Part of a small language model's weights: 12.3M parameters, untied embeddings.
MLP neurons of a small language model. Each row is named by its layer, matrix (gate and up: input weights) and neuron, and shows model dimensions 144-239. Each number is 128 + 24 x the weight over its row's rms, rounded and kept within 0 to 255. Numbers have three digits each. A neuron's up and down rows have the sign that makes its largest values positive.
After each neuron's rows, "fires in" lists the words (lower case) most often at its 100 highest values on Wikipedia text that the model never trained on.

L7.gate374:104164150082116113087101121109115100135116092131125115121111158144103121133156095156143103108129159146163146145109123138131118157155113092126105115131130184108131122143120102123108106092132129155158134127121120105146118153133113107137144129108159086168093087161117166082097138158132152144
L7.up374:163119118191086127120168121122141134159121134121076148111155156105150111148091135144101118145121128061164114111098178120133105130097101107098126128123157149110134149180105122103114133106129129148103161131135146108140159115152158096146155087142130112101092127099156191136151120108083148126
fires in: "for", "to", "with", "the", "in", "during"

L6.gate14:142168140156118117116187113129103129114119136154131147130171128141108174132157145091138158147135137098100135145121152140122175127156124124101093122151135127132146114152156115161144131145122141170145130121093114135167162102152070116128148104106112103151112123138115186134158137119126090127
L6.up14:134156119162164151156168149137085080159157136119119162138159156137135156106131102114166106099124098107125132104115111154165150148132089121132133137104127101136112123117148135141153134134127098150122121149071146146117135117122128134117131098094095154158120110156124170118097129117142120141
fires in: "to", "i", "s", "t", "ll"

L4.gate374:120141156110106073121148185148082123112136122135124112102135105151147104147108138134105128104082087116114101115148134136130142164108115100122097121096139136167136140157137149091133149161139082123129096123134141102121148136125134111137088109101165157143160126075145114133121143183136114128
L4.up374:129134200122101163172070137117145132100126064165124129114111109130085121132145152113112108148125135182115157150165123154146122106134134146112120128131110118158159165137164189120183115060125122128118115115105159103122157109121090099122138151131130108118116126110142137179153091112120098121
fires in: "after", "to", "following", "upon", "before"

L8.gate686:121092110111185090113121127133110162113125136155115157109138144097104163135124103139137133125132112107124158188118133106131117132160091098142118087182111146178140093147143095147119100135141138148143074112127103177113086125151119132101121156137113133152184160147126123149144153182146170172
L8.up686:102127113136112151128148158089109127159119083130130136151153120149145137123122102130191147138142146174198095128149140110132155111129152085128114106116123145104124113118150146111165143147126142146086128127126135120156136108101178120129109137125151129118138062131141118118154120115095123141
fires in: "in"

L8.gate160:086168166100111127150147146108054174095100124146167135115100130115125138163101157135142172096124138114124083120118129159163139160106147163178135145163114134109110155164159111179113124125161108113118139100174132148151114156150110130149162140153110135131100167101139166103156136121127115126
L8.up160:124122143131101116087149141117133143126108129108108172159125076154147123135138118148122130133156128153186163137103129155139142164145114099141080129129128154140160131133092136109133137092149159163156141075120147147137134089136107153123106137070099187099182089148117107138129080124157140140
fires in: "of", "to", "by", "against"

L7.gate447:164170132099098103147127109070146097164111117126117152114124079153161129127114112118132106156113138102093173130116104112132151102158112115105148111112108100123068168141093109118124159123168109141154142158114135131154154140103105148124128077113131087133129077093131128118098128141143151151
L7.up447:132099122109139114147115150178071114135187118117122117145159100119120166137138116094123112085147125164086102109123113144146130107126130082087118139149138124111163145129153147101132143100104102106143187129099135201104113144135147142118158091094090119149090145097092139171124139092129116117
fires in: "to", "can", "t", "cannot"

L4.gate345:129127064124118136136123153120146097130173113137120163129125120104129124102167104141109137157100142126165160138130170122105099156124098105113099137090148136115106157155130084150129144150111141181180123115128163140171127165153111124127153114144182082108134098097147170151117118102154093153
L4.up345:109157111138094092164131124133120059118193086126159078142129156123154124136121106159129135151132097105169148121138134151122113115151117106129078133109106121134140118138124152102113124106116135121165116091131150120140116140158147155162141119162164113128163100163109152122110131109143131167
fires in: "new", "war", "over", "win", "sea", "green"

L7.gate216:152178089133139130136161136093105129140168127113133169095128130130104166107100113136136119132075108178132145097105124181102112130162134107145138171103093156129116139136113106134147094144141112141119113154146141129144130161128129143125116083154143106139114130173126172133101131132126121115
L7.up216:099112129093127139103116147068138114085145119159134167147153146068079159152131120087130137149119167135146142107151096140121129150108134122138198116169152156170131165119141135128130140087154170140148164143134118134153170156176141120188143117131107102089127142092120129101139175176115121111
fires in: "under", "of", "near"

L4.gate508:119114099077140129146143083130103111123136151128131130120100148133144115143143140167118149165105125127110158092142123172123115122106114097116139127120070119120114148143123124145129097165154120142150161082136131097157135137112140135113125098088163135113143110121092143132141139122125071118
L4.up508:118128153088118117128180103069127168114133126144112125122170158142119142115118133112069152112109142106134146147112102147074086140116161134157135077115125151124085090144158102115116107164145163102083159158105151100113105157117137121085148090098094112124103131127114128080121140114100148092
fires in: "of", "into"

L7.gate493:132162119157115123072154153146121107122112145181121115099156133116085125158136126155149144103149161106126163147144134102130126109141096076117090122153137123133147126148110120110114159109148108108155092151082118124122145169135080106112102113090121146122095129156079128174160144145153108118
L7.up493:123135118141127078129121114134131108117150133144073100115123119139131105166151117102143089138147132128132108143159108134134149142155102152103110083120169142101119089125156163122173119164145094118138109131177122134103126094120173139161108130092150149130119110124081066144132140128145131113
fires in: "on", "in"

L6.gate412:165067142104162120134123107127204136116127139100127123129163112113126122107137101115122115104129115108118141099108090126115133126144135072118115084139111145125120086111167175138095140132110115141126112119140123109124117064126081146095126118124129155163072115141162134149169141110147107112
L6.up412:164134112092146121106171135146122146103106163165140115145133145145136121107093116144120108123122135145075153080084133141145147135130132137090097130110103136142126098123149130084114142086098078156112154116138104122133145109150113125120173184121166119118140144094110135151119122139135137117
fires in: "the", "a", "most"

L8.gate651:124103089130120098125171154126090111140135107105092134119137173127135153100121087121106157169126123149132115147117135149102145129159126163141132110114128107122138119142117102088124109143113147109087125111138159102105151125129121110140166123112156131106075161116106109134109142141187151136
L8.up651:130123138102128132141181146176099120154154138121071157113138157142158145148138106150094178097169141135114128105127127131122113134119119124143093145135147121133114150118189100101169132158124151094129144151161154159141135138117120129087130138129149124159121146176114163125149134083140125111
fires in: "was", "is", "beijing"

L6.gate302:143094117155116094095105126162131115102110108119118147104142195125114183163148125092139113108141121126161147089101142149107155165153113102126100138121141126109136101159118117112120144097149089126141152141128137125127147102141126131143102118103112122123148100168167151118134120151142101131
L6.up302:097147111112153091143138097101130128137138110114103144134117179153129157136132135148114113168143126139140127124111138174103122119170110079134139108138136093082181099113157157129090143115125119138140127097129081104166127106178140134106149125110140126116119150116112100089150106141120144119
fires in: "the", "a", "one", "s"

L6.gate106:104148130131106109111114121119143130130137169142117163137099150136171113176092101118119118107097128177158103128118165124133094176137086097137131163078137110112090093133104118129125148148127125099098124089108150107158139137109121118121181071150137137165132135134119155126097158097178099118
L6.up106:076103096082098127092129113113129173135131119183122112111133176108152105103160130130116097103168156194136128097107116149163111083109100128134142126108168119151156146117109120079150131150114143133151133091147173125117123128142126119140117069130112147176139131107103120158098119121142131140
fires in: "is", "was", "consonno", "lieutenant"

L8.gate115:138135127149129104108083116160154129132148120138100131131128130130135110123150124118128126149101131110109174147142165165155138134111095130121098161134112160139134139099116123126124139083113159102131144140118160174139117140124079125116142108148112141115157138148111149123143130185084127148
L8.up115:127145127150103132141132153155140153130115128171148113139147094100124140151111127079135134130075124109106165144111148161154101112126102129140097155128127118096113113076085171143111102087105129121162192139118128158127138121153108123094110117111139115115126140120126172125131144174124114139
fires in: "to", "ll"

L7.gate448:144143122121136111114159081131094152132113119161161135155122149107186163128115089064132169091123113121135124133135168114090131158144136112122152140126118134111089162132133108108149177137134117113130145105166129135113164154123120083153114147083116113083125068148145130158161149135121102115
L7.up448:178107151083164120127137096134145079121121106101127132164122176119140112121164134129134138159145114107107142107156170137112103103143128157154118133131135101191121113126149151167142152139114158151137120124114113142102134146089095119126100089135114147153121155155122125134131114148106177132
fires in: "s", "a", "gonzález", "as", "place", "its"

L6.gate285:114120149126169134115133155135155149112137155100112170157156155142154120143119154148152091143144103074106147125102106135142148106130135100146097146137069109159126122142144083148114167136126136100154188105127115112154112142142133133137142097100130157137147135114055112156165117137142140127
L6.up285:094082113108115165145111132111142151079107159116123132105162113118106114132159121090146091099109138142211107101125159119132168141135110095126126144118133131143146107121127094143145104126113105126183106136100089166117168174102134123123111140096125145121132124100112149143124145159102154136
fires in: "played", "in", "l", "appeared", "made", "w"

L7.gate260:127111128132162139148121121144122145104145087123135128143126092145114088126109113121165112142125133141120142157152138173156114113178106134130124161165156122101139072115128104112164119112147173117151116108151201098152124161137125141119121142144145110137138082143157107118100155104115115175
L7.up260:118105113121202079116099166139131120148138133153129141133142101182115114112134119160101142117180124134122104093140149147080138168126118127139134133122121131119118114147144137119116116128131083129136151136093096120109111141150117110118099113101113148097150137126126110137151147106137098085
fires in: "was", "were", "is", "are", "became", "be"

L4.gate530:115176157146091166154159147148130141097109093138138104111112109148200148168100123144131171118105116136139118122144183138141146151152129111132150136108136136145102096100133126123128119124112103116142114135124135115143131131184128119102136149148086140132117105150146119128096100132159130102
L4.up530:096116155122142144115080143165158150103176113133138158119125094144110123133112145126131133127094139123169160112125112150169180116118131130124090135129140127074152147146151183089135140098121170124131107095088111156182126156141163132092166135125119103121102111101162163129111143100133143115
fires in: "to", "on"

L4.gate177:110127167090121101131120090122080167110088120092128120133164156140144134123135136142077153121083111092111153124114129190144135121074158101134097140106124126101079168132118152111123113099143148069096147117140135166163138169136128109113167136113147089147130139173104172136116132139116141151
L4.up177:156124101162141143123071108180141115153153126124131109140131073105070119143148140134128096095135090168136123119116127145128141122115122119115122142104115110109145141099107127128110106120120137132147105110115131124104146137115124126129089125157146115111134158116120122128160136167092075132
fires in: "to"

L4.gate106:134113193167143087114150114116077146124116135157175144125123106148109152129092143132114146178080148132155141098165157136127150154136125127137114124089114101164140116156150134148120139115119132155124103113132176165169119151135084125147156140129125080141101122106132119177109130124105111152
L4.up106:143124095162119145141121142153111167126061130131176149138107082134112125120099130111102148135124128116105163172098147143162139092122101116142086131168110082127112119101130154065115126106118156132117104141117142145105138182106084107105101111119137106136117127086163136151111121141138121141
fires in: "to", "however", "t"

L7.gate394:158118111140166094153124132187130095132131097137131100103151101126116118095172103178129149153157145092155166161092112143157143134137119108079129143152160105134149119106124127137078160143135146114135146144138114073135130132145123155120125165112121125086146120109101146055134177167100122136
L7.up394:112137112137101124113140167127120112094130151112133100140109151074104116156143154083183155143146137128171112120085124155117183120175134135093119085135106167116139094125105155121104130130155118162148147109120119123142139080141086109096131154147136142134175105135122157103136145158136110110
fires in: "the", "award", "won", "all", "top", "overall"

L8.gate400:106114107082102126101153115140121144154159155135117160113167146147159111118125084120127110141177155118121090102104121162070114105153102134120081126129158094152115079123102147113095177098142105158122180089080128092154147126119125109122126133091152154154065144122134108167080147146198142137
L8.up400:093126120113138121123151154115149133170132149114102118143109125176131121134152072114099092120137143144124153119131126161120108132131091165155112168133113139128119115151153131096121158108161120174120127113106093107094142161112123166112057128132134098125133124137115133153121155111107146108
fires in: "was", "were", "are", "is", "it"

L8.gate136:163160105108150165134101096182099109116133111142149179110089183146129163157141128176127151115148094102138146107111149129118162117113103113133125092112136170149150122146145143076114160145094118157120089129122093130132131102103111093140091175135152156148130153141098121111104161117141125129
L8.up136:128110136105149112099146133141156173156102172159151150144136107078130161145107140095121118119163122151120131121077132167099131149150138119139114132151127122115143134160123149115085196151119164123125178136136141128096112117154138108135084112084094110143127109109130135164117172095099130136
fires in: "in", "of", "to", "by"

L4.gate258:115169151130140150143126114090105104124069153107151130176070122135114122117159156120107137130107125107111134109169153153127104140144152115135132147112129155120095121097147123147109181121123120131143131129102122102159125092104133121136131075133156137139129132155092122127122094094157124100
L4.up258:149108141107158096106127126150095097117116127106085088106161171115140129168103150168110111165106083143134151138119151126093138080078139144125141127170135139149130160099133115104116062107167145149118129156101113118127120128113124118172108135126130106140103153108123130161139131124098113158
fires in: "to", "for", "earning"

L8.gate370:120151151134124175142119174132063155108147139115126146107135122145164126133123155099128185136110137154147185113088154147117093123165139090100159115112138113139116200118146139135106145075092124106126122133072152167148142148132136119119119102112104128145117127118138122122108086114131139139
L8.up370:095127152110151139142118145150064129167122144121121133171134150104150150122111149116104108123085085147093127116072167136158134105140162140113152167119121129114128142085144158143123157123105137113100150123093137136132181110142144107093147123105124147146167081118151160137139131117092135106
fires in: "to", "i", "t", "s"

L7.gate112:119096129127143158132118130111100103105121118112137115162132123115125121150109138140100144125136144141160092088137179136137136104126094153172101131088116141112161095107134166128132146114136134172106145108114127142178172079131151141138130132075110099198086126121137208124139142148121096112
L7.up112:143131157094110128141126129109106140146115074144173149111129141124076112114088120091120141118099105108120169100127127101129167128117120159085082160177111130137147172164110146137109128115090135113087120105130112133147133161131138128145093097069116125112136101103138116099087161126110119142
fires in: "was", "as", "place", "on", "following", "particularly"